From a checkpoint of a small transformer trained on Wikipedia: width 320.
MLP neurons of a small language model. Each row is named by its layer, matrix (down: output weights) and neuron, and shows model dimensions 0-159. Each number is 500 + 50 x the weight over its row's rms, rounded and kept within 0 to 999. Numbers have three digits each. A neuron's up and down rows have the sign that makes its largest values positive.
A block is one neuron, or neurons of one layer that tend to fire together. Before each block is what it responds to, as a language model described it from the Wikipedia text at the highest values.

Determiners and quantity words opening a noun phrase after a verb or preposition, such as had a, concentrates its, amassed dozens; also numbers in career tables.
L13.down745:502369536479515549484522477483444436513503483467423486545491529634455535447539485456514493552503514529526504486463564454494501577473525494465515430544521569511492439564443414520569500396497520515483451506553493551538558505538545471633483458541499562532522537478431591523525438582568539476469521526450527447526511538440480473468570423484441509433498493420561504478528489504603490497454569526541472465568522561465386528566551520572614480464501509456529503412545552435542551398430582

The word game/Games in video-game or sports-table text (Game column headers, GameRankings), plus word-initial V/v pieces like V-isions, V-oller, V-AL.
L4.down386:448524514499511535586478503502505525513602477501499545519437493501472500560580615443567446515459463519514473487550432553499446474492499565524435523485501438513422431387606563513474482519531569487534543458500568454553500568488483471561514540593575498546470476453556406622498446470444506538419440484511495383498541547410483528474560458479479573542457551460501549558515419541421393487494623569495433469549545382479487374587488477541516497540513429472451424516521504587474520483434457
L4.down414:538554441428470557458553519556472541501438472509477518444425622493530534496546524490550388555459507531392494482580469491486523495477534538416429426551402536497491558505498484531523563505452514582494511430415493484483537518386432364553591462484534503587513507431513574484484429423416527586479558514492450498527518436470522597505450544545559472493538519490491552533494558462563432440588605524500387527512476465449561556499546502532480458555392448523512531506456547470465511454464452
L4.down527:516542387481562483450586489518512487512468477449498428460519490511543489481519535454431440554518559529555473445439530481492562515463455462462595505463466506485503485500461491556511485510442548604528496570520506400501504523501464462462514493492504510556592436491501559433527341537551533645494504542520600488480442448519374455527442555486611432480469565520413497500531576504495546399508484511514453558368503482525511527466444417546499540391548539512583539502493511525469466464517401
L4.down630:472489507492453471490528511455411442452434522517432531478459461539600553481451536426532441580535568533509604511528504496528507472500472456479466542540423543510484566522513498511438437574600444531476477444547520444587498526464478442572524482412294460526504438449478536443449419413388505412577572516549532447471496478437455435508521585594626519433492429510536504536470532493474537461530472521507497400435557570493490651463477530470473513509492605496539532543520466459489504464541364

Word-piece fragments, often L or -L, inside capitalized codes, hyphenated compounds and names in tables or semicolon lists, e.g. DDR-Liga, Go-Live, DRV.
L13.down357:432538420489435479422405550523571513479558514519509508500548571407501555510523539515473522487458444481453472507524496478498480482497498582501498514545476489486520480507409544493373423503515491558489508447435468472446471501474552561491453469541460425477498527535574449577528551463461518456480456498451411421484597458472459532467529500424595456510409561437453524489446497478477543400499480552425461473410445473543404599490518427537424487406426523465509458595519449507474486476456516

Head nouns after a/an (institution, land, match, company) and commas after names that complete a noun phrase before a which, of, in or located continuation.
L13.down18:423559506562446615486526386394476515490465544546488433441531595477530440541428496466532473527569387487547500474560355529507597507577438479491548494491473459503518586610515502462502592498437442520485495471382496610586498526469443548495494467583467451434484488498511474479477488389620439546475479542485459506501526501522469453411541478502569487472502587522461561466474460523478560544541517483494616560559475492488573418484508615539424444537550481515459504492453560542560523465490547

Last token of a noun phrase naming what an entity is, often after nationality or genre modifiers, e.g. rock band, professional footballer, video game, Pepsi Center.
L6.down3:584556496522474542522468523508514506594568502503508507534501522510501497371383488546508480454507558494516488416452477443509502492514621552436412532541501459526583460440489416498524497465538552513536460480557500439475515453431560535419624449364468530426445439413631561527507441483459579476440519583583609576487510518460468505571509544560575487517510577466430474503560586497510522432451577509444464498536424559513549514570501458472547515435453519397486506536492543521573464601531450
L6.down193:463548507465470491437452496440604561450411410519398483539423530514435517522565471549510548483496473479509469441494477451503483452588585580505525489461561567562496512553545518429511407524503542445470558559476540592533481551499539524409483562468542564460531596511568467451426480545557525443573477484540525469534461534409448488528499505453482620552532571501515452459556474540459566439515440545474509472418498497453555521495506601493559480492477620465428481504391488460618527593544486
L6.down711:578471458545468525419507461526576472489480468498484404553477558492530459575499469436427400502507503532460532494472451522461509595554513439434629481472433465591462437524508464531544508441531531518507569483421471475535485590421511485484511529519570551424556479424456491545515438545499467468501470526555483488570619544540557475475461444563506493487561415521513444472426505573510399516493417525531575448498564488535567472584490458553311457496474484573440596457502562526477416530587543
L6.down750:560475440412456501500458577481425497491382485445527428498528519425539566506500519539475420526388565428455506495551480456479487476544486501570480444570484489427500484447484420527527514541432462531521564536491505496543466513415576492532498441518483388497388560457475528609526559452522509413517484499567578530464533386463490494559519520506406526524575470583582474546551487525513521456474480490508471480500477466524494561578413500480393490452470508584441586570528551545534419481464463

Restrictive or approximating adverbs and quantity words opening a phrase after a verb or "with", such as only, also, about, nearly, more than, twenty.
L4.down140:437479442414464488548507543477533413493462505576590447542486474570538420401590491475508420544503461534542453617659453508514477493546509559522534557445445473485481466486508489481572570478444482538438540467496486492382525431593566533477400402485488499505494474519511468551514511523557550396518499612556505565548481541442546492501531496572659516504483506556532509499486493530538523452461521455481564454561534421493569502463553403505578518521556443533424610492459462487576409485478582
L4.down497:449596499561491474455523485558530466522491426501459404530522500473493444561528449387432496476545453453459505498492541451502468496402538483503519478591498459410544488477542600498488474446466535460411452400573437501511433379509520485504470484491528524557513482447487471554455393516584507420440513493557461486472492369388580456525526491482409573443576538487511506500524460504533447534528436464521521452447399573482498495559407459480535599484500523524607539494452475500486516540527548
L4.down599:465590527544458482483571506442543447536528462427452516572482543486410449548481510454552579474510506536486538541548427491600434533561569520498603491469519480552497469516530536401529578491472441428515430563418433491412526483514514527435551452478492461405632532525444541517538450491581425437460473464487470631443469521507505551594530523420415476544479415507490615415484601547481452493482536449502494525536433463500419460578444498508507475493483529498545647513495568444570464442560524
L4.down670:500588462435568480444387528506496489481446548459504553509583524564497515527442541555563495399469510462444551458501547487526538485585511557584432442522519611528433565565482456461547549425395503480520543569445473510520540509559478501584490490540433481446485525486506475460447443501530561516460574537539534427373526512460433560471502491578471493473439501574608573498545495625493443455411459440525492602452467486562465490543434518489507439447477466536491468482507421508441485483500498

Nouns for technical artifacts or systems (tools, architecture, structure, systems, computer), and relative "that" after such nouns, mostly in computing and engineering text.
L13.down388:500464446503479549551546479391452505464481459524524475566543469512464513468470499532447588516438522447525484483409456492459512515466505478398546455597465640522483536504508492581557499530511504511542560562550525468453454426520500442536493472551486475464433457478618500467504626529451453526457549518598490549579472526556426484560519526556604488562483474427478428518441587479486500451561480480532497430508526459569408545554609596468547536488498521527546533369484582460532591545520576

Mainly commas closing an introductory phrase or a parenthetical, such as "Today," "In enzymology," "(born 1957),"; also mid-word pieces of unusual words (s-itar, ar-ise, L-w-ów).
L4.down110:518618460547472519424487564516468566491515567552624502432596484521478468531465467469486506474513589502502497440547560498456391498483576499507605611584526527525453571512574444517546498498543415322461496527454446439517521387469504463564467518435553529430501621521505581490588526501509450540436529468459496482498475512461438513420499428505553490423528467510540438484513585560522517466520487475533498578505594435422523530461492522466483496396555480462525394495456536439451577463585518
L4.down332:550570497452438466410554456614519521457556491612560500427423492435512546407603535441565495534418469506484527559486496508415575512507581509483545494607530502431567440449490491504531623530470493532586432482550522527492549480465447495423591509480591526508477452490492517482567415433491572553522444438538468493490428445465454480436416364492450437509367454468499512567579474519496522488520473518488464523596560518526428519518403555481532531414633535461459571443492479508499587551484514
L4.down385:536534538425474472512568456475546517545466541519510455512520431482576490531556440427485497457571497464581458447534503471564599455461507569446458476528580594577515559497501597478531476603492502605509471427441498464510545530444561482635467540496416538430514413457474400465564446559507488639535551524527490535526591420547565554498463454476570460486433505501489466536554561450524495516545487537520503407499462505479556559535477470439492501521569494484616433478493363483497569505539422
L4.down785:452434412498483545508534545458539515473527547344460455555449523529576528545495500500499500480514464556513556471490480445495464595509528508592451547538537474485470449557468454434475537476486472543565537465476473529466570488529571498530588551616544529568472514499472470493659509461556458525445510438458510578455446574518471510616427409479542483474455549416576485471449493457472567511535480565576532530600519462452481481491499473576485459447495605577477492445546575510493497415438457

Word pieces inside capitalized proper names, foreign words and acronyms, often accented letters (Ferencv-á-ros, G-é-rald, P-GP, Gr-um-man), plus em-dashes in table cells.
L4.down100:654454499529595549476512543446469664392610532585521486489526356542536448468511499528447557427523451435488499541510530491496526457480498500507537543425511516501491511463628489508519455510449496488571529523471566536488413507525558579446470512541533467482531554452538490474482518530481511515608463508580502486518468473527514582471563468479485515505538554470487487461371402424545459541411634591598491547519517581437532518496535511439526521496518456498489600510502532476572560547505612
L4.down112:606470423479475516474466590532456606491454495602490430538514554502549510524582509519505504593567404417582537548547495575466597423500570477531510436482507461466478551490558517515547526506475466497508545522527482561550471575527442455471588467534576503506516562492465436495525529474510553520450485523545560436519536499552469464507442440478519533413514523471492509497518519506479500460470598531509471562547449471442436475500561475486487467479487485567500460532568551518524458423438454
L4.down600:497504505517486448533534469400578535488493499560564537590544471592522453518505462484505431506478593493377505416444536522443593496395499542527504466530490432493510498463436522444448490525539481517529459494461437504459502461480427479540543565494493493397434556454581493504442501530503447551486500443443553451546506546459513507479434469453487508415412533566556475544595496592521427533578466542498460508471521517540528562488525561446510561544538503490409476472533503391535523548478511
L4.down709:479434502438539491523498516553530438445467518513453481432581514561461561473544582448486477475513526452560508459434475515552511488418528459560468537479513493454370469432464435513460530534533460507472465485442469526516485550579455467504469531476581478553561524550540446389555457515453532425547491490528498554543528506457457445607542555535697502532523573490584462529570491523572571497494477476511573472488471540448539441493500518464478360483509469508489473470476521464545506554452455

Words that qualify or limit an upcoming amount or phrase, mainly only, about, nearly, almost and solely, plus the space token before numbers after of, over or aged.
L6.down28:484496560520546511517479394512550441515561502473547522519450466516519494479478509568501336554425468488511432490475561525485484523421501609568456564448558485415526393509544554454486559454513490573526411510408494548439541492495501533504568554459465495404428503480451435501525540508478512578523558467412442494428553448538455466420494503515478492485471489497513519468595576529538474505488542506565551513517489553566493506547536516571572496564497371388478482411452517514424490497561476
L6.down326:458465532466386428469547447528405521511519471498469458503482494364486451504501519466516454440545445566475535549485532610538442468528534604537514478553494517500514482462615540461612555465422493466577460500501470406545537542501537494509364462581543492407399531500475447535534460635496458551488443533523396601458608451466575551490513471405560608492487529514471581523575537395486458442513450490402618472422420428466520626549519414496580505541485558562556490591518509502430490590552473
L6.down627:493497494564465557385406408529522484524492387547509451542549502399436416476553414487484568492496547486456531536526507410538475437429498427546556586420456453486613538468568561496508502442526430385469538492517516523516442456543542535491515539530457492475540436400532478495462522466514471446460525567496508458563500498416505554397502466436511597469543389443498428514547464495515544568541478429508528421523498473572490550513557543513574533525431500548476542398441458544579499563450518
L6.down730:465476448591451515459596476438520511442597490565433502547561443594524492501435501564465513505537511531423502472576504449533391488457520482513560396608525526492569486546508443435514492458495470441600492523544464454507520469511530472508528516558499472491529578532505614473510509474442421459530510507463480605453520480498464484539425427588508534564446530522496523431585620568524525445469429571600432461524534606483458469545416508505455531495491515508589480512553408452528515496482471